From a checkpoint of a small transformer trained on Wikipedia: vocabulary 26442.
MLP neurons of a small language model. Each row is named by its layer, matrix (up: input weights) and neuron, and shows model dimensions 0-159. Each number is 500 + 40 x the weight over its row's rms, rounded and kept within 0 to 999. Numbers have three digits each.
A block is one neuron, or neurons of one layer that tend to fire together. Before each block is what it responds to, as a language model described it from the Wikipedia text at the highest values.

Responds to: Inside multi-part proper names
L4.up232:487523462477426495467522449492499505497507486490484464535594412438515495535524464449498563530498510516555492395444451498502553522443516441537450453459538501488564492492508520545560513386512513481459448511483413525482548479474506455559456561462514499527446471466443503538541484473555450491489446510532498492456451507550577482507482469531463466551507542564491485483468503549557494530539418500484565526490515596520532603597534507514482510544495487519528443597446576519551505524473481

Responds to: Year-span and century tokens
L4.up516:494529511467497517470479532410483492528489518492443462525449426447512552504521506561536493501457431530440461521527542448488551523462562505550467569548441428518511499460482514512486515507614531510525571473493480459517565460450472521571470493582485503547465434502508425523478413528423488517507527485585424447474535486545573480462507497502503458611480466551470544440463479477453501548509517543547539485491541609494511524484513528538536459519470461420529538511445521535523517540461447

Responds to: Proper-name completion pieces
L5.up462:499490461474486504497445561494454480557580494458516524541516497493503552494469448454497533463446548487461513544457530487535511553441581506496502505596523484472471507484576512546517564523482512501530459571491501504430536489485551481462503481505555485500496451450446441510473461510492524523564490481428465513503458491532483460550505519503513578543440468518511430548458471529452474583553609497539479481416542498518510464463528526513527514427528524481490481445505452504523572427498466
L5.up660:456484484502503527454508485480519462535509496548534550519545508543511566536471470553488453557511564513512438577526450453484591542481482510571513451522509561539515448491427532519437476446484519508517530514498477484448448474538524480509452535470518526517560588446441555528495474452470507432446549496516560547482460504414488410521502467515546411519435414488513473472512459471487565513493437522452454530516490513541531511507527452471521526555490505582450491501467399514519485493468495
L5.up705:504524529480478500452483573483510506535495480553506489499516419435501495500488546540412493485456511559491456478497536473496458466471451453582533396468559531495516560523497525529399503497526575508481445497492518431518448504517590486499532540543481427546484498470582480538504504465485488480457546516517519459516479497554459481565455468517535484540494471522533495558478466486501585452502470519555489447567483494491525455565588525412447464516524486528601491512459501519486451473540491
L5.up831:464550489508456502480447501645454474487447452515498451420495501471527541491489529513521444545463494450432514505522500485507549485446564531490512449509482464555497499494589540434576497481438518493523456546516408516442505483508438546516425537553538496538463446440514525469517546485522541553527492519527525495514466512521465603528455454490515513536492497513543387505501509539539501376485484512559468476500489484551499503554545529523514519496514545491507521491494478507497469483534545

Responds to: Place-name continuation
L4.up3:540568444492478507500498526534509507487505435503536465502409504523499438516546467449538554591408467465518450556425442520419485560490505542445523429529531487486540540508492522605430503477513475449454511515515476433507504523574452462478460481453526476516457487486536571474532537476543476474531527531547469502562524523388530414548556505496541519530572502507491493442493472505561547437578511418505451576506465516472472529478572443470497505495508487470537573469538524535506392444463475

Responds to: Partitive and locative of
L5.up1:458472426451469496519509527494513588507547466503533557416427504488524487525528418500537529517453514463542500472443538537496526576530512501388532484552499467526501497592441442557510450541465491559522481497464507522530507513445474489466515569477507455533522563506426446502479547493561399510479431481497512460522490538542510498550481489526540476461566394464470470449438537483548463509578550455506494497500544582478544525516507503495534477461595537483506486510499513440479464601526533
L5.up59:512474513433550507478518498493481451512485497534395468511560446475527534502467402507512439457512436462526466523449504450507410480594486515429445451535525530553500530486496492453487512535554476427451509577466463494470528422556530561487459566541509441512510514505519503519451512552445544521450532563526547452521505525517502527530477555496492493508497580488480450551494470479457451468490518462468544475540504479456525508486530589488469570505551458488457491465554460512532527442562517
L5.up126:505498469469456579380545497426470463530469452440502507513567580546462457492449479487498499453561509536440544474459454463550457523510431543467510524511515505489516557497458461434532526505459467482472477570466501457452540525541479486505521464464546518477468520490506537456447486500485537475471504439449578562530504504495550523485450504447500411512494532627532501532525491495478490488532520497450529542489545544506513463539436479484531507512527502486437543458508551484514491565430503
L5.up1006:479468438518482570500483460501476527512501503464491424508567513513489461469500433408526534574532435438505553538455483463508523513493508500502510433493539478483427556573502516490468489492460458465514542453503500436496490459465512514586477595496523526487454490455502466520439605531470496590508420514505540440523509535503570477469558464553556452544508534480503473570562606508538473551512569525523505465537449553517569487469453543536479495479548503494513518485548497439431458541511529

Responds to: Second number in ranges
L5.up237:517554488494541598470518499509540512531404466488441503549515491439553527536499467451491501540480496654502431520512488499459414531564498456520593548484512514442482487437529499519402461541457558497513506506449516539513472511419528479472512503462563537523511541527529501523565441477452481502476459499559494533546507526515535464414531505463483582574508498483513437438471505457497535561571442500530437492493520580480494486516570479581533427554552467469522535471516461476492579576442445
L5.up379:452534511449454503450498447519457541523482477464509541436502558544468517497477582474528466461453493489541540545538497440472557534500518452503536448444472481510487516578484545520426487482506527507472517468544485449473524467522517510520459468446496532546525512533515489532500496592423538506462514502509417544562466468518500538455511538457535545476505561504555556395454503537512553454510464570460513529523505513490504498537526488515488500536485464420475488520527431506508531413453467
L5.up457:480500495411503419458462502451469478491491520551505529538465447371520558539498505500524515472488538598519536549489464530495513513514490477450517521451470528540532489411528528522456480532494529545483531516459508489519449488495527514528493497578564456491522533552517478548553519553525475493456451555534495427469470468533495521525428518494525526568531435528465486498567450520548493491616554518442468524616578571459490475544414462500414483476550520563488535493469493453489474501399565
L5.up713:489558574500561502477481506468541556579498469524474508462514475486524487532513455551522504491549566460475514547541488526463490454502514508471476479486452605500474449529526522550493599502450556569497538529459510535489455551490536497485483528511530479534537453508481425490565471553447518450532521523623463484467470403531544513471460480483446518523526476573523559385523487476449548542474482415543418463527490574529500463476508501513514468460573571464440497456540475468495559512502473

Responds to: Upcoming larger-place slot
L6.up82:518488471476502507482564554498497528530562527473504396510477525441609515576514516541516538494532533429525488488455466547491494437526520510512540452498440479524577521409551421471525535453516477507407376533538497497582495516461458497438517510499564495505474483519520538500510509533486509537470547489455469542555458535555426493510515558448509522556505473392440458540458504499495524534475525522506494460438422396518493531467426483488462500506519504466526486522439502560450497469504473
L6.up99:454477483498514487468587554471547541523566503536513493509521567467429515498465435574494505441495445406548551526538501446442551505500465477424480498539472516500468531498474486550566489550470541508491537499477493462516513497482546501581472481573472480574462547458495537496524562509506499515543555489516500449522533438451512516518481503501450529558557591546432502474455452476483553407558509498453453551562459458487499537535486564508441548483466462424505509486538511457494493432509560
L6.up241:474506489443501517494505483486444493542494495477518523452512524515505516506518456519555464536481489493496419519573442511478513505490486576511564450484517475466591521490514399548486503491488435457614485485515529489439485479452553423516469488550547544513394550492504483463434422538487433536470525445491470574510515473471462500474499496543526423493467495536439526520548487497500517472492501438493499485506467453485536521475542481562500469450502501522528541384497551537435537516401502
L6.up274:514514511496520510514507504452484508582493487502516488498472490530490464542512477565546490470443470549446467507490562507461471541496484520502500446532543467398423513492562497591517594563560500509509513508518503460485503495504496433547453500500514464507576535497470384494460550507465449473523464542511509499558530505466498430456436468452478447556492476536450437430621541529473511447506493503435390568493393429471555481481523531529513519492493498497491483489563637529483503504596523
L6.up299:536528549524523577545532585541513484546436538476526508470532523427509445510489522459520410466505527480552454485444515511521559505481495479448504509448473527496530533506472502546529494588512474471494511445500488456519519461437462589509468495569531470546420508498516466442409498460403567464516562409431542531482509515567480555474497477506489479465457482475420501520511560507542521525501539494447449506452498485553536440495522482524536531492561441514545532565501520476488505535468459
L6.up333:482476503537462559602437554540535548582470478492546479434482495501528476463597506520526477494454428524497448463502572550458532543499479564525524458442547422504505482481522517551472460553551515453485466444504545480430496482469511590530479501515488424502562512499533450501518528542523447422526474532443525478484502525502507483444598412518497466482465457457518510470537501487525498558458584517503536502457488541447545513568470489508492561492474507471502524486537506526498517466449499
L6.up379:561525486505554518574455486554517536492492491485524526420477503487486544496525492468487418553444476550499500467496530520442532584560462534483484445540503478518533531487479518557457443540467483498564524487532516455467525470494499452503437526474552508429480500451483483512515547487473470494570503493431460467448527497458547424467525441481519417553503497501458524496487561524576452427502509506492514474469390456487516529474462483459478431514551549533511534489487528539450524462454466
L6.up456:513510485494477481559574443536495584503481504486587531428527500532504454522429465495561524579500478485503509457460563473496471519509475515422518469527484463526485603611508486536524486560542438524410458468446523624454520488531436570489432523548484422539482529521520475564497574510531448483459503503500491485546484506532430540493565457504489474503425473470434532475477577486528435534496530496617509527509495526478530495521462528430536487497540477484539526485549483459466564494521534
L6.up623:522533488477499532490562489546527525526557545539545476506534493489570516481543448515449485473441412484522485456515511497506478492524439548481453411518538528491552525536491501576479504537551487511550487518498467480467507379435478576503482462525485429496508582518525466513407565530478533519531451489534544529443534524446568469516486510535510504449441502487473439488435519505438447501527503492434532572459399366512461480507496486527477545488502488592392529484506541487443520489386453
L6.up665:572512500532519439525492493488429468550516386548481499467503517518526540506528461574487537514555520539518442526490506474479517466488497575502494524502467521542542536513484570493431538473483510460504478552481517454513564441504461449610460561535546520451499517419562512575471465434562481437525499583504452492530452530454437500535524472502564491531519503544474472518502512541509523442483470474559559557454509519489595540481519500413517500433557569455489525512467465546505470487544469
L6.up754:482450481514505558583447504515495547457666485447433473427494540538499552466496567500485440457437489549501511405574537517509538499420467524499546508475509497510511545523527519522497475549457522521453503482435528497508570549444543544516513504506476439484525466495502464542512567531468510486569518498461496552503524505505494519501535562520500453497487450553438507502505479521434464496529483541519491476514466475470569478481489430472484497456509508502519544477555544424532524559475460
L6.up787:487511523475491529398519548521493571541568527447529483537524536496472524544497471544583475487428497472507490533537483398519563556537525524518534462500537581444479473516542474564477558534458502451481507547500459535498479405527487512476498481474482435431498512517490489549431538489482444513466477493488483522522489486555503595516537465499525500524453461488456497502524446574470487375536533496547502476475545492579467487518455496520511495471515520521480451520571550508498533522529493
L6.up821:507513487565504489421567488469506450487443487499508514460403523519492547504519461462508494557537491534463528513469479513535551539452475474446544459500490517485538565544491504528474405548534509574534432556484566529482491474439485485444499518533505502494600391494498563523474551537436483419485562423563498482529488445451510504469479463474507497493453479598448503450523511503416486493537537465490516510449473507474562533532533494447501433432472540473569479404515435526514532505501482
L6.up1089:532488525482538550473505467513473529577544491513481482531546506518537532525486494491512526488528525505532478538400498493413521522504544529433456503521544525508463490533540506517504465514472452532523556518505528477387529555488522536511551389535513468440560525497554541522529540513450509459567472507511466392522490516526536462426538465510490433459524478510503501532555575568574514480495500496392480555500545489491524496571568537458477409467481455481469490504520501556429463545556528
L6.up1158:509543489471494477544465511506491498472504521523485542509565519431504499537519528455570491476458529546508489510511437466520508491519518531445482520523458490564505542528520498593513517510402533462474444512464551517444464465502445547545563521516532501483484546472476539484527526544462401519519477533487536484441566467487483418463568496450528449445460473584572491478535487507509487452492489483497517550515513484541539508514488561523499471454529450498520511535484561555535494470402478
L6.up1185:464488487503496583531462486469572567492538494509508502583580524515523542448514501529523520518439418528463428496505532487484515511449436555533430528551462524512461484548517501451460464514485469528505520492420486492494476448469547516475533466567473522509475461516535498501475511466503477484495430555527560538517482519544585508521433488517484464465505508555423550501442544470506554520580515475487485489471495524499423508550483478470478476574513492605483530448540497562516570579438489

Responds to: Foreign-name word endings
L6.up47:458498453538449544575523512472530532497479514471476556469553500492403431500538529494518441521442497509528549528552514472456469482475497475472507535466462517477516481518503539511500459520510499476416489450510468535496414490508409553467499456520506481514515462539542461469560557479467534451500501514464528503532532481460479514499500480577519536573509528627474409453478461500476588564539536544486527517503494512479493544440495512455492444473532543517513501464509507565516376514498608
L6.up55:472524543511500528535533414483545440511525488494464563469480436557450486465507495518498473497530488522465463499464408460416531486422399456555562513486461448522456530547464558501547477461525540516495513451447488505471476517504483502560471575464555498515501457426530487567489473447533495524461575453527502528448510489451494496572465524541426483548406494547538529522463439419523512552497484526464442481443480536499456544552473539586528512547504474512511528503517489485502531521624545
L6.up143:498483530558496537467516461503567554540426450455498518545490470579480507452482490499454541551512543398506446511523480563490457527409450521549465443482555401493556481504512507481486493480486544392543525546510506482452504477507537458531549532506496471546390494409508457535481550485552477484507509511541555542448445448519521467508492529520501544549516467458473492521477525536481538408481471470516414526520546528539504520534480476517467568541549523547522500562529497447538473482486618
L6.up191:486447570529510540492557465518476488434472513471422517415498497562501459473515442478504513555465475448512488569527405460476595490546501537529534538518489527487464458463541534530580488508437418463536506446447499493418476492470447500491449464460489527472549470501456538446440569581478562468496543531541533504452501505492457527500512490499495454550478515541466474429491543542519530482553594482445445482504579515434481505517496553530471509529466464468416554554489416553488488462559499
L6.up329:566458480534494570522487479447550570464588517492487582500526501500486435497475511536452579471479471493458481495549420540456525529421485482434483553573535452422452500502527557464467522483452571434487479487497516515500497510515475487544510479492512534569360491480568446574443598516484490471481475572538512475519553505513476525515511522559478537462471426543506505483559458570440474529480503506505529514472493579490463562499513487402472539510516522480461523509474561499513514480532502
L6.up359:480481401533476512495471515456539529451536522576489517468544522515530515490472517525552457509382426475505523460545479486526539469514512435557464495450486552525524512474564530436535444531524527432491462558457378556479467569485488486508470542410528515470503471499534448560481512494476522532434498507551508513516453515531400508590442521533541522510516395527520483478583571518547507450460497553533447427482503596447512485489513460464561534512478503534506511566460474529466525460531501
L6.up497:465512506495488438511497499486470546410510609443506470481561434465541516477395516485533578477509548472495484427484506471524491539437496549569575469461529462522403513514532526504510554531475453508453473524501494547488456457535520471498464465429489504480518514535494466498477477567444513442520450614511544513469462508467504553533509443488535531455532521495528498446496431474512492593501506497544470518439575473552514508541481555526436510480529526441477421502513464472513520517512528
L6.up646:497442487527503450535479439487596506501445568492491525505521507528511545524480520390481533487405576507516452503432539462501541498449541436518532571528498541536548472489486501506424506535534540461470491539421490459435464516540570494542514479446520576504466480487466535538509498509516517492486445484507535540518452525427494518515555531500530452458494462500495487373482465447497453566534518445481370483442544539518521522446485627544492533582551495450444414488549459433512578466523508
L6.up690:550521437580496435490470499418584453494442535470511541496518506471504511499457442509508532515426512493494565505507457517413520497543572459557551473538489505597490510483471472519495485426486495477468475536447472452428482493516497498522453537398512536564419495521540446480483453521459481453503438513565497516540435508495465506529468463441449503477516484485560481465491509486485512493488524499439419488420474549520456545465452529536511507434501388509503519526505534434546439483482446
L6.up717:521490535513518550487466531436538521488464488524502514518514459462465551516490581435489513518473509565489534404462404452494573535481410512498477480618568483436440524471405491462503519515494505499450569539491469510461501575512504476528504410479510429444508536533468447431502476505520486435491558459461489526453545554482521466577577508547515505491589571543574531495484483536465519568553519534550492500520527506506482497501623484451456547609514515519481481532463526543533434546520579
L6.up751:459504463450481505534513454446545525408519519543499485531545467524541391458495556418531511410495471478521468490583489473522498492471520519597528482520485479486492451455461522479476522520473438482500489526521492479503424501435490475458529501481429512451551476431532505528509464545547504456506600519462476507454505462493546468494517479472518505451531487555624516452531480583539483516455533458478498456476531456543426490571426535482506492474561474469549506532443430448575526532493522
L6.up800:487499437385453548506457522528496426445527517511544453506560507514495485528487481520474544492493464539450507464519466452546569525520518520510522521447565516444450533516503494443481430465501550537439504522446443512441468577528482495495466554571546427468476562506511529518563605509531539543458476414538523565464594482463476473507443486541467502566461479509504462546519488506521564445505481568493573586473462561435455519519491529474504497531539455501496501528470433538494562491445469
L6.up818:490503463567488518563519518478506501515512514525491498471543578510466555481513521526510582447482442438567506514470462512493513492558559461609404459406550484530449473512579568529493493510475482463500537516448535471537531576447506535488498485448514488503454521452462435475493482547473535467456515542479494527486475569442519487449497481449510550480528502491483470473460447478528494519467512521394436447487473579422427533570467452500520497503484488521457472575525514428519530546463440
L6.up890:472611516483445489513481432537479459471494545465485533523537570566449508558419433449479531473481581475563511435485558558485474535440504536512499532512541444542563436497473479496573430422481459460399517459523507483387512476470460521505537537459495495397457553517452504512512440488511521480503552502505482470511461440513474518481521468445577476521513439461494494479493538536496527508561490432497492525492506446525510502559440531547445584480544433553479522483501475543539524542555459
L6.up1009:522419456457486535574503502485514536437560482535449511511527481562465434512422542507488492520499512568516487480458378494396522492457518459521516495606543534547471527569504528527511558440489496421556495456456491484474519536471473545483553472488493468590466572524537442512522494546511565495558510509511466493464520493516555472569432511505429452579538503511465477447512515490472505493509572472504479550509496522544459618570505574536490543509447489556430537499487486549497507547501470
L6.up1079:491517536454476478535500470547493520483531470494539471464508460456517504468509452485506495453504488515567495522512550418556507507425511525514482508513501414519503456409527536535446538377498493441468526510513510424529531566443571478540444428431478466586497491484523533429457528452496517505530530547419525473436539516503473434513525460517461500548450526528530460454489486456433481568489499449440544489518475533474425534539510561482499505468447523522508568476515519584520470467490461